{
  "n_layer": 14,
  "n_kv_head": 2,
  "head_dim": 64,
  "d_mlp": 640,
  "activation": "geglu",
  "positions": "rope",
  "rope_base": 10000.0,
  "tie_embeddings": false,
  "parallel_block": false,
  "init": "orth",
  "init_std_qkv": 0.0374,
  "init_std_o": 0.0,
  "lr": 0.00152,
  "beta1": 0.9,
  "decay_fraction": 0.743
}
MLP neurons of a small language model. Each row is named by its layer, matrix (down: output weights) and neuron, and shows model dimensions 16-143. Each number is 128 + 24 x the weight over its row's rms, rounded and kept within 0 to 255. Numbers have three digits each. A neuron's up and down rows have the sign that makes its largest values positive.
After each neuron's rows, "fires before" lists the tokens most often just after its 100 highest values on Wikipedia text that the model never trained on. A number after a token or word is its count.

L4.down562:149143106118134194152133090111148150130148108144150130124120127112115140169123128077130133151136134134099103143100141109131162154117106123117091141117143077110091130163093141114147118098130108108136110149086104096125113119105150105116143071158152136141140145092137087112086124169116115153177143124158103114111135074145125157123100101149173135136161145186129107098112130118101137109097
fires before: "\n" 52, "-" 7, " of" 6, "h" 4

L8.down384:127178125115128134125154103159116141087101109150118163107112159124142188162157118112136129110154116144080105108122148122159128077146179126105087090164155153134139137137172161159099126176135132124168096100153112180110086110127094148127100118123118106122082127080102115084100088136095102135146123148152111091107132108105125115140123156096140120154115138141142137134146096118156129125116
fires before: " |" 69, "d" 5

L4.down246:143138149090126158155140133136057184109090151127135083114121096153147117133123063111146123109150161152129128103128146127151109148139108145120090129120129129099134092112168077104112104127107147125109132133130106093099129128092129131151157101145137092127133170142134099087128125124100087140147118105110107172165130110145119162156111163165170122141124153136115112142118170153136111111163
fires before: "|" 19, "===" 13, "The" 10, "====" 5, "==" 5

L10.down581:064135108100120147114166103111117163116110126088122090116137190155115121090115112118138108133081097137146110129142187105130098138098131109164126149065173157173111115133129128122085092154134129113129189111148131137085078111152122131129139137145121138148107133118132147106139122120138147127138131133160103093099132123135071151132148085129165093128156144135136135161140113123128148125087
fires before: "s" 32, "ed" 16, "ing" 8, "er" 5, " " 4

L10.down539:131160125114155156130141092128093128116133130120163113124178175139158133119098132145155068152122149125120094147114125126147129101110109153153150127112146129117105116126121127156139097129112118083171174143111111120126118053103130097162155145077132125137118113117110182136126111143085132127118155140142119176159146173134162175133135139107131111139096185129151105171105130145158135124107
fires before: "n" 37, "er" 7, " " 6, "s" 5, "al" 4, "t" 4

L6.down326:107120144145130133127123141110054149097141106085158105128121184140159166133145150129151102136133146123106146142146098156153119140126062151097117156159105086167137129119143108111093139141114075116119118127152125179121151141172132122121130173140145133122116119148145082138124157146147151087135142136149155114140138104149163136134166129107120107180130132110141092151141110107127139159121
fires before: " |" 51, "\n" 7, "==" 6

L8.down474:128138151117137180121077132103159108121079145122127092118094164119121124115128073166131149138111082142112138106124172174143147110151144133159156153128147114120157138129147130122114116114094136130102106099111155135118112095126121087142121109083123043131158099140155140147135164120171115116133123110115141121155104120145121152108162131127116121143115129157105125134144136114138158145083
fires before: ":" 32, " |" 23, "s" 9, " U" 6, " " 5

L4.down501:103137112094183140105108127096176152146168144130178136141138088140143109102132102149123131110138125142097154116126133209139196109142127146115157143141107093125102189152168137091097143127108138158140134116089146156117144126089121123107126191134144165136105111137146120127084142116117120131095129119135136118143139127146130096135128103128116129121151156098165128121097097150137136163103
fires before: "\n" 60, "-" 6, "2" 5

L4.down139:120153093108142142085135160119147116135135137161151083118130109084171139139122136145127125072170114121151132147116078080113119145138113094136111107136093108098148145112134063080117106098113124085098070116119108133107127125114136135183130112157155090147153112117094126154099102139145113164152142081127136107163122103107113132097121135154118141159072123150095112137175139123118118156134
fires before: "s" 21, "ed" 19, "ing" 10, " |" 5, " of" 4, "d" 4

L4.down303:125148101127137113121105133111153126166136169140123124094135107154073115119159148159161101114142143130143127136127130173124125126150098141117158155089157069114127168145152090119107159125109125133132103162085113126152164103086103130128136116138115097143142130140098119093070103104108112091132136115141126131161126125201136128132160113140160105130137170152133140094090082110170162147136
fires before: "|" 39, "\"" 11, "-" 10, "G" 7, "F" 5, "B" 5

L10.down281:123127100124158209160108170109140103112100148125117138140139165131148116109119130158121102108145103114085129105137128119115158142085180084102104138137112127107120158116121113124106130165099150135120103129162109134101121139095173127151127125112120151129094121107123164139110136136181139144104129105153164103122138143094142115088127106137136139111148151150128193094149155135152132125167
fires before: "," 39, "." 14, "s" 12, ";" 5

L7.down88:142141134115134130122140108108179109132132107092115100127073123168097106128102093115108127106151092119154128138113113145121141154145088126184117165134124117155106041114115146123107122130137153147146119152148120155153102127110093125143098125166142143177123170148113164147128154159160156160148121124122160115139132130147163137156124128164112152141136104114125157100122150134175094137114
fires before: " |" 39, "%" 18, " m" 10, " " 7, "50" 4

L4.down257:107147109133169157126117093131146108105121079140089152134118088117140121112094145128130147167097109086130116138114088136145157110125156119154136111140118137125149204138094159106088134137107092166130145102123108123144078126124125145094085157160123131177098125169111148144119126146108131150167150150153111136075150072157137130084123137101122141149150164132142139066117113121135151114123
fires before: "," 25, " |" 12, "." 10, ":" 9, "–20" 4, ")" 4

L6.down154:176118108097135146154132135172136079123083073108141125145132079129145137108161118148145100101090136116109143163125134099142140129103118101129114067116130100048105100104144120127136100156115107104165129108106119142127141141119081107111136104162130164110110115066141114134163143118102107133131151115110100104132162125141095144109137129147144145183149137149121149099130135144141153125136
fires before: " was" 29, " " 10, " also" 7, " is" 6, " served" 6, " has" 5

L6.down321:100139120124118124152158138124118152149149145150103147137131069135140107134109135159167162150152129186135087078134117153123101119118106149136128114189131112182112111111144092132162145113128145139148153138141153138121107109097138117123101141113112120136132111137098098145134092146179103122141087110155108117140109137138090127090156126065100141161097098086117125154090127133157134112100
fires before: " |" 30, " /" 13, "." 12, "s" 9, ":" 9, " " 4

L8.down201:093133129080123120153148117042084115155154142122135134164095110084106111133153143144114123111123170124149140161129128115130097114154133084144137170104121122119146158129163136145128133114143126079096140136159113142102152109166140161129140136150128162145154133129142125095139113126119130172128093119113128164138147117120115114157123115116166090070107146156081135135136157092153123082133
fires before: "s" 29, "th" 8, " season" 5, "50" 5, "70" 4

L9.down411:125135107129164146106109160117135140155145139144127135148161146136130136166108129128150144111126170127119145091135141093149112091157157132158091144110107114221087109073138165117127124080098144139089129151161104178135160096166126122145136145127102120143143049103127161142128150174155122116107119118124118121146159125134116121110146108086135096149174142141120122124136118109123089086160
fires before: "u" 58, "." 6

L4.down524:143130148095129094112107148122191068146114096096108128128105102160078131148106137170123110146126147088115129144153123163162128127128052082129130116127141133121132188165132129107124086123136111126116140115110157118100133136143091132109136163124128140115100177173145122111131133124120186102118148112126121109133152089127165100069149169110089104112148159134135182108171123123124156153121
fires before: " |" 36, "===" 9, "==" 8, " 19" 4

L4.down584:109122150087142087114139164157134116113132123105142106121064159116105165132111093117089106148180151123102144124139116119164166084145140121171133169142144139172090130163131193137147129119125107127113089149136079148119124107144114113121109174122105127121096124106173110115114165141147095117140125123159145100081139094125139136147122126141101130094154085141140106141126116154121127106115
fires before: " |" 49, "-" 12, "5" 6, "4" 5, "2" 4

L3.down59:124153128127154107164122142130133162123121123117118101118126128135125096114092119129151099138124140131157186156150096169113126120126135120115157166104084102147137121108084152094099143157088082158156129122086161119133124108138144166109118132182150152144132113148123127117158116102090107101118108163126080078095154083111119167136080136117109081101162135113146083153115110124130162088125
fires before: "s" 62, "t" 9

L8.down484:076137109140120157096155115106136139091123165118106133107145103128056114099145151156163192133144123146144128107156133162115140109121137116072137138142114168110132138139117146129138177117125128159102131113130111182135146118119146176095148154120086144130135109159135140125152185129102080111134117144104141099150098092109160117123164142128144163170115147138149114096116135151117114105089
fires before: ":" 27, " a" 15, "st" 9, "S" 5, "ev" 4, "s" 4

L9.down464:119102089118104131131176146124126113160143153109154116104135156147099145142128145131156138190125106134134137140110127148111117107105136108122146139108159150109162127156112120076169133139074087125116136120120106124121134097124128184100177135138123168135137131133112151139123121069159105173153105112097118089126131125121107145113149171139098133122129125126103137119121121135106092194085
fires before: "\n" 31, " The" 14, " It" 5

L4.down445:117101125127123118117106152125126119120150093160164149102149126106146151150142142125176104098124153111147138104156176056120136126116143179121120089153108137114102153130151157143106132163181146120134130135128103132143081140110152165135155171116190108168079132146121132149152077129118136108141085151131110138086113154133138128098067139150107118143141141114148150156143150103171102109143
fires before: "\n" 76, "-" 11, "2" 4

L9.down165:183145118142132125092133095169146157162117143064144139139131171132156122142125110140141146108107126172102120128101112125108090112107155157103132140112119133156148107147185130094099099119107116160145193101118123090143107154097142115138107142116084094159136120125125141165115094154140157117130138110142129155136148129096120118144150143134105125118190162146105143163118175145149132145137
fires before: " |" 54, "al" 6, "–" 4

L10.down197:142157088117099139068119119126135118163133103174160109128149133095137149169143088113132104127148094114133137107140094075119130107104133173092113139159090164173141152180131155102128100141113120137111130124089123117112142136129116135138109148097116113106113078104099154123085166161107097104107142066105138142119109143138155101150114126137127117149142139156126136132077119089157153113164
fires before: " |" 42, " \"" 14, "t" 5

L6.down592:128127105117192132102145113090153205084101188132156120096152172122096132102119103140126116130154160114133117145094130123127135169125158115165125144117091146132110163182139108165117095146147148121176130141107116139090119115136131101161164157137127123121134104145136129098094120116138140116144132137124178125084144125121095163130126116125139124138092165143081110154126152156132123139096
fires before: "s" 66, "\n" 13, "." 8

L4.down23:140115137139154119147125144115106096094163102178116092099127077155134140131112124087141104092122095101133139096081147112154102103122133092091140134117109076186153123119153146128118136103116130113094147133125133138143194106124166101104129155165147132134149145060175132116114090148139115138132141149109117124107127179155122133095146114137119151139160133077119106116171123135174110126137
fires before: "\n" 65, "-" 13, "|" 5, "---|---|---|---|" 4, " " 4

L9.down377:103118117150108131180124144122179137151155116140123134084134197124150165131101125119123134121110127172115164124143119119104153141120161119181156123129127098186096115137080124192129144165104103138125099127136144113168123133149128119152142172123155143149129123131128113116091125165113138136106169146154131143135120126151124120190150139115167145100144173102149107121106131127116172141163
fires before: "==" 14, "===" 13, "=" 13, "\"" 8, "|" 8

L9.down8:152150100109159115126139118151106178099149152125103120133167107164148149138143167134123169129114112110108123133128110138115124072161118107147075096184102114102146118145156185085146100143121141132137143133137138188124106100113160134102141131152120094154148181105132152128090159146128084113132138176117125135091142121106152127090109087147096141116115108109102130136174143141165121140180
fires before: "S" 44, "tt" 6, "K" 5, "." 5, "ker" 5, "ft" 5

L9.down543:137128116162135138144103125111127082099120134121114159127116172097130152104154130143115100192119150083099143172124094145115117151124124154124096130129101138177132139145081165127162161159124122156174133146149133118161152125083092135100140133127141120096084194150143183143106139145146151143145178119121136139119133098172104124121089091134160138118140133114128125120147120146097172134121
fires before: "\n" 75, "all" 5

L9.down12:121120127096128119110174133145151131120142176122112145126145070162109101157142098138117132110149131125148081113101137137140087147107143127154162103179104147109078169082154134134122132146152137113166122146152117150105100114117130131150145126116101125109126159115095100163131137151140128097110149116097118144120110127162157139118115123126126090140127138104113167175166126094153141171159
fires before: " |" 24, "-" 10, "a" 6, "p" 5, "ag" 4, "po" 4

L4.down373:102123127135156140150112146130122118128148149126155167085110160072125130101144089112146114093123118098119123104128114138136124114141156155112123119094132098171089101139119160134163150092124105166151105127106132094142132159129070145142095144114111145146124150149178082102125122127152092121081152140137108126102146126179095152129180103136109117123147180136125110124149094202110124130143
fires before: "\n" 50, " |" 30

L9.down318:111099086155124081138124122129113173125125099142122144154140098123116125150126152135104124151126122143157140170137178103151153104113112100108151125115137132131157139118104103132136159123094142161123199157129136118146151117113113164132139138112133143128119131170117152108124152083114141169155084102129140176105176116121100139110097104146094171108111116171088169136140140122110135119145
fires before: "\n" 33, " The" 14, " It" 5

L4.down111:149151091113153136174098154105109156144127174156105132123157127130101127118149145124156139110108178168111100139147149166096163119134089121096159142122174105130147152119130132128129134129111171124163135135098132109126116088123126153126147129113132152146105127114123123136113067120126146158101127164142088132168127129124166103094079117108149123138143121171121106146065136137114136105142
fires before: "," 49, " November" 4

L7.down364:129133139100106120152120125163083107136139105141109117137107117109141148142119130087147126110142119177106087146120150093136151153153097151143163104157138123071117168139181118131104126123106090103136139144104140147108137127117131091085132152151169100129170095124084123136144125081127159142121114146141126143196115119054124128134097147058103144140130112126167106144115086100121135137123
fires before: "N" 14, "B" 12, "T" 9, "st" 9, "s" 7, "de" 6

L7.down73:122105084116116134105109115134187118137128065122133099080120109093154126105149125113128139127154139143116091162175113122141135165143146140130157114126145132132104126125127147182139124088105114116151180132125128123150138114169118156146153126154164144134150115103134105124109124187110133198138179106172143150176115087125117110140112139127125084130134057134123103104178122115130116128143
fires before: " |" 21, "," 14, "\n" 10, ")" 7, "–" 5, " (" 4

L9.down251:115105168137156120081139130140100098122152110097162122145155152173122105134090134124101131133151128099093092134124140147132126127132137147077109142148128135138163126140212135113119123141119127175139143142122173113144161128098153127139131120117113089111129089111143154095157123107083128105151132125121116133142123120134108108100144096127128104149068140092121127137168123107156174098157
fires before: "k" 22, "Z" 17, "ka" 9, "ak" 8, "j" 4, "ung" 4

L3.down327:105130098178155122124128129144172148106083114140155120203137152116092136083124152139168148149111123162121115135134091148067121146125130136091132120105086150120153102138141106149160106154155134140108082123088170053154115111147131123119149109147120114138114137145093134128105129121123095169133150156093100176124149104138108105126167134114134134104127127088130159138122090122094132120144
fires before: "\n" 28, "o" 8, "e" 6, "er" 6, "." 5, "on" 5

L9.down376:115091147117145118116137136110163127152142138130151116162153160131132111198116147166129103130163122124098099133102098149162124152156111079112108120107096141120092100112144126117109110096094108115130150126100089142132129121145102095148120149125153122129156101123126110111144150159118100106144182093151114123112094133128100121164151119107130094135085149142069092130165135110157146132154
fires before: "s" 70, "les" 7, "z" 6, "es" 5

L4.down228:151123148102153100156115108151111178131100192121122109131148165181144156128132165163110142143150102151145121091132105140146126149107127130114074128152147153153147120100099120065088106119101136132138119164164105107090125144080127144105135106129107146125107156137095126121149140075137134114154090101147104110141150101108138128120094116130152142125085140121151121100120122138099104129165
fires before: "=" 25, "===" 19, "==" 17, "P" 5, "====" 4, "S" 4

L8.down612:151149116142104139133109078160145109123137094128119126164136156135109182135138199104156103171108116128121112171105157141135142142112136115107141145145166120145169132156105130130131159181136110115160127112079107095151093130104113112150123114099133119139117148131113125157115102172122145126172131104128153134134107156191110112095109109107132148122128151116153109175102128125135131096137
fires before: " |" 62, ";" 13, "." 13

L10.down26:130117126136106150165123115152120124122135091120153175134137172159132126131140177133178155080118148110160169177105115144144081109137139099141114136115126101109142137143149127134122131165120139112101127129123128135133094143158129112165096105116151150149157114120105123114133114124103114107158114138171130095098162094186137116128137131150111113156075110167114144159175163123146169109150
fires before: "\n" 78, " is" 12, " was" 5

L10.down176:103101111139125088130114163165082172109112123118129100122152104097130153117100181114115128126131139104139134118112130085126146123090122168124102125175153084159150182118112130085119161125161135140133153155168155112093101153094136107127155162130123120127162132145095146111126153162132130177128133122182120135153135115061142120117104091110138138145148159135117122114083101111116157157141
fires before: "\n" 91, "-" 8

L4.down459:141142108121171130100153163122183144156126119159155137097122179141130158125116137139101138098138152108113139100104120132136144135145128144126110141117130147116132154152122163091156134107114098107144173159101099109143144106146140124154147093159122126139164119120131126136125109146100129116133163134141078114122104148130134104113106142124086102122118154097151108125168148137154085119095
fires before: " |" 50, "-" 9, "–" 6, " m" 4, "–20" 4

L4.down260:128131140130167075121129145153067103146143157148151116135145119103126105106119136090116100123134131156163126113137135135139097128162116132150126142133131132133123117144136137116128135123115089126125142121176168121132110157113111088163115196153143130068123119110109121113189136140139117111200079101120148131104110172127143150116137094141138115122100160109164115119100116109146106119137
fires before: "The" 18, "==" 14, "In" 9, "===" 8, "T" 5

L4.down487:112117150138132143126135146131122106113127157092138134109124098105112099166130077119139127119136127086154148117138090129126128104081140114109090130132138149199111143150062170120133150103140096132118101140118121123131163142110098121144136137159141132145118166132190091113125144093130112114105111097167081129114128118144097086103175137152113127083146213127100125108147127143140127133133
fires before: "\n" 37, " |" 10, ";" 7, "″" 6, "---|---|---|---|" 5, "ation" 4

L8.down563:115096145134139107133143119107167145149092098126138108174134162138163109164110129140109155092155114090138127187160151141100124091104158108133153122086167094110119130104125129164101106137161078147112120145169128137141114137147116105160167116149139166139085137112113106091176113126130097149137167142115102128145136109098120144138115097132127138114089113099112078100107085100106139116162
fires before: " |" 31, "|" 15, "s" 11, "es" 8, "id" 5, "al" 4

L7.down577:112071151092102120085146094111142116140179086146082143122139189119105110114132102123114140123173148118139177136138114119128136157149157128136143121132186078116117103156076122153161127085128149102095119105112130118155116103132124107121146109114114137094106147099098127088105126172140159164095160120137158126110127141153121105149157147155121150169139148142173094145122097096066135121152
fires before: " |" 21, "," 14, "90" 7, ")" 6, "82" 5

L3.down137:121170145082109140102103154158154119135113132110144126140152141130123148112099132150133133145146132124128143128094104162145145155116097055204138143128162138139122127129156123119166118164122190135144130137143159132131119124155131116105097110117104174102144115087133104140133120138123166124129182104086113100135107131122179143160157146135117147154142111182115146093142124101135156105081
fires before: "ri" 12, "ot" 10, "in" 9, "or" 7, "ow" 6, "ar" 6

L6.down481:106136140125137143182138121145206142127097086152094102130134137139130161156135141085121150125137159143087091119120078124121120127101145137129116148123112135161085117168154127153144151159132102119134142154125142126103137142129109127127126097147128119116133100162136089140107157205120109131133173123146113106168159138143103145156092100136112117129111117140118100143184096115162092073133
fires before: " |" 30, "%" 14, ":" 5, "z" 4

L10.down49:145130111106210095167077116149119099121109141091127154085151117148105134143121192145151157109114175131126115145144163137133141132154121130119113083114168115150119177093091156116108135134144114166140141102089135100164144164147119140122129095107118097126148138131136120130098109166147135124105150092133090127132112146141153123144095150102118181136107098108110163153158144157131121129151
fires before: "\n" 87

L4.down417:149128109116131087136142120146120084105121152084157144092126151149092151089114081089118126142158079118146168113133132063127136111134130137101091094166129126117095127141130197141110112134106145152116166140143137156132132135173160093145142118128100172117121152102162126131138106093126140102089146082140156125111110148135127093084121153107106156093110179087158143144100124134136140121140
fires before: "ed" 25, "s" 9, "ra" 8, "ant" 6, "ing" 6, " his" 5

L6.down618:118139140121101136133121116143000141119135165127145125124153119121108121152124136111153124105100138106125155127147129103126123123140149110179167127094116098111142139125156118146145151122111121141154145115139155141099137148074094137132119114140142147127112131133120190163137090079120141124163136079106121109121107125146109119126145121115137145117145180128125154137063135108154130151120
fires before: " the" 40, "out" 9, " " 9, " a" 6

L9.down518:167114154099145126106162169171099093129157199112104160124127102166125153154140136149109129116130117103126114080121178133101116116174157152129140137100115116105129129122123114102105099154149131113103110131109120135162124111097121125144127155113128097117154140129140137118121167098182142132132090077116066144126135139082130138071138159124160144094135136128095129088137129115118172102185
fires before: "l" 34, "tt" 11, "lic" 5, "S" 5

L3.down0:097134120133145186130123124137105111153131117134133147163154131124133118155131126119170055166158135139131113136117125167155124136162126161117114159159104121076181140140156118135078124132091144108110115082135137155117129131131075142141156140084148120113110130181105143121099103137089065123123133148101122105121076159134120116132144085153124102145119144106100087090127159153158122132139
fires before: ";" 49, "s" 9, "er" 4, "ing" 4, "ed" 4

L4.down488:124090133130158119155135144132139125176149140106117136152160122132085151133095145157167127127097140091128117126119140160137090182126135097120122151150157149122134184083120134099132143142127119131132135147114124118082100115124116133112140140101130143111134125164124125131079119083114147106108133126143109151132164117144170111047175104136158134133093181123134135123092144119117143180125
fires before: " |" 23, "–" 20, "–20" 12, "," 6, " N" 4, " season" 4

L10.down617:102088101091154130110118134112101130108150167132158124106103192093137134174131136137117148140141111146110146081079132094097124153130161102096151150122104153136095147146122126111148115108092162112110125161118143155131145098178122117130150138140130143099157139107118103106119156115091093143133132119124138123121081120112072116134094095159166108153110123102129122149120160148120126136150
fires before: "s" 41, "ting" 5, "e" 4

L3.down124:097110137123136127122151106109107089080140148161163120158145157104135133153107140133124134115104132082131095166096099150149147110143117123120125146115181159088148164145159160098108109123086158159121117149139108124144137152160131156179118109116126117151142169120109116126138149130121146155141167138096133132166068118103173087085128109126104132138131182096100149121169178129124136149151
fires before: "s" 81

L4.down21:078132142128130148140141166112135100129104116121129126111147100132125190144146084112113090144159162112118177107124110149145137144095093091115155132141116138101148147163106080116128100150114130116107144136137106107133111122121088140164167136156172131088158115119149138110133123125087143131155110146093092157131126146153125088167162120095053077141119132087137111100155108095146126171100
fires before: "\n" 60, "P" 5

L10.down31:122145157164130175119123105071072124117129189116107129145125067136102154117122129085148140144151099123155126119063133139131090136164129143147184149106137136161151098109133156135112108094087124142108120153166122098147159121173111108165123127117092171122097119103114160125149157115143119108139138137101113095131134153160112110100146139102152130089115104119090140101133121104161136131126
fires before: "s" 60, "t" 8, "ing" 6

L9.down330:131121137138123126103117158143166112149141115153159162141118169170122131171119106145170135132108142118117106146142114128121124126118091109126095162146156132134146119131115117117110120113105120142143160080118149093159123110132139127150099112142118149158103160142078149085099188133135130116099122122187153175120122137102109125108152114095125132096124227140103166093112103131156120113162
fires before: "um" 22, "ag" 10, "al" 7, "ia" 6, "er" 5, "ly" 4

L3.down287:048092154102118122105107150110140171091131064116178121099147073131111114133090124117147121125137163105117111128135166123122065135139132132136090125121140112125107152130117115138075130129139143122104120098112139109134150129137112141109136116102160152133121119134167159087132155147126106110141123120093142143126127121157157067096109112144129112143167119132089144117149140088132111113150
fires before: " be" 19, " also" 9, "or" 7, "ed" 7, "d" 4, " have" 4

L9.down144:139125086120070141090151077163152150114137146121159118136115143148126148157159082158110147117093130120106131099113096133097139140151104127112119104114122158118155132150151101140124149164160167101141122086120098142097162132074157130174101099129133098142133134125112142102132134143141097141102127131116109146153139138145138127107127129175104100135122139091084121149149110120141182110093
fires before: ":" 28, "." 12, " |" 9, "t" 7, "/" 5, "u" 4

L6.down583:088130110110151134118175118107111131138177198150120112154116116126139123089193094097142156106162114108139115120122086131141094138112156110124122133137144185125139133098155155114116160091164128172174182166174137107143113124149120144143095111134112077109128113102126110077131119128127123150096132144104134144124113106122130133155115114144135147079132126141122143096174119128097154088163
fires before: "s" 29, "at" 10, "et" 5, "ach" 5, "ent" 4

L9.down156:136097120115133109118119137143100097076160103143136137137131127167176134133141133093158130142105146107126159109112130167117153095129135118144124157131111167116128128100182167106136144138135129096121124097167176134121183083109096092174138116140134062155103127140140109146140159116155142145122101114121157087115125092129148165117132126122141123135139184104105116107152107114114155143131
fires before: "-" 18, "va" 14, "ta" 11, " Pa" 11

L3.down572:125141122132165146151153135173123174130129131144119185146163094163161106087132144078116141083185118126107135164136116149112145127118155106090095141154160106080094137149143100111120128111101075109124142152152160134127115133115151116112112113092154123123134124133119130124111123167136157150151142109120108094133142147123071099144117125128139128166140122102145159138105163093095146105111
fires before: " States" 22, "," 13, "y" 10, " Kingdom" 6, "." 5, "ing" 4

L10.down242:128122149142136124155118136158197153146165172096086094122159122121129117108153145095098132153135142147126127099119117162117157122100105152148166115144153121138178115100223124149118122147160122143120130166136088127132133158149124136113135088115101098106125138170144147124153155169158116112114096129145121108135114121108130153141139151108106133120118150154126133156185136131120117159130
fires before: "\n" 93, "-" 5

L4.down30:127132180121162125185119125148116137135148164081084124131157182157143140112118111157091119119120132119118094126126157117140087171171148093115113146152141135152153174082164101054128147116137118110122135113149142126093096157138126148077135125115133115105119138127138145102112138125134129123134100112135112119125170110126161160141141160139150139106132126078133160104138162110090149163129
fires before: "==" 26, "===" 21, "=" 18, "M" 5, "S" 4, "====" 4

L8.down272:086099125093111145113119083121118118136146126136092125149171133100120122166135133135123176118123113134158110132098134151142101128133100133136143140141132148090169119084168099117157120125159135109130122122086095175079141123149101143133140105158138094108130120133149143133097144138183166142106151132141104134109156120130146133134128111143147168034186139155154165128136145092171141155145
fires before: "N" 30, "on" 15, "er" 5

L9.down420:126089128133112151091104086128100099103151093096128108157160128158136153139149113125099160119064133137083097108132147147133144099135115121130121108085142147106106133112144105150098116127150073106133136131124164153117175139111093123122172127112096134169143154141122129119102114128133143152138153122093123114189141104149129142172178135116088157130138127104111116087135125115110127110082
fires before: "t" 63, ":" 17, " |" 6, " H" 4

L10.down53:098126121084148114118108101143082139156156124120127143113062130115137134114118115119088147112117090128064121072141152171100150097135151129096108132114141124083093092086162123120137167124102084126159088145099139135113162129124112082139131141164097117097122091161100121136092105134112139112132121156125107135142083129114149153116136113126188177102126154143139174149129116133157152148151
fires before: "s" 58

L3.down262:093137130156132169119111113111148056104141101135141119133099177105145124140166159122123145135133159134156136124110151105170155092134139132126125120145170148124172120165096115096122119113118132109147142169149103099091116143138144109110108179089149130129114121125112089128137124085112117172123086130115106151124073098182128143154117120167084157130111164133128123096139142169103142128121
fires before: "ph" 26, "n" 10, "s" 7, "d" 7, "m" 6, "way" 4

L3.down575:115106127133140164158168114110134134163123149086121115096142128082095143175154081140129135125161098133134060127151138149085120139134151163103075125125116133167109120120177166125109148117130147099164115124136158137131101127118119136115133145158129132103089144095137133150113146148092100150147127110133148140139151147112136141156094095139134079134134207130114117143158087108123139141118
fires before: "or" 14, "es" 12, "re" 12, "th" 10, "s" 8, "fe" 8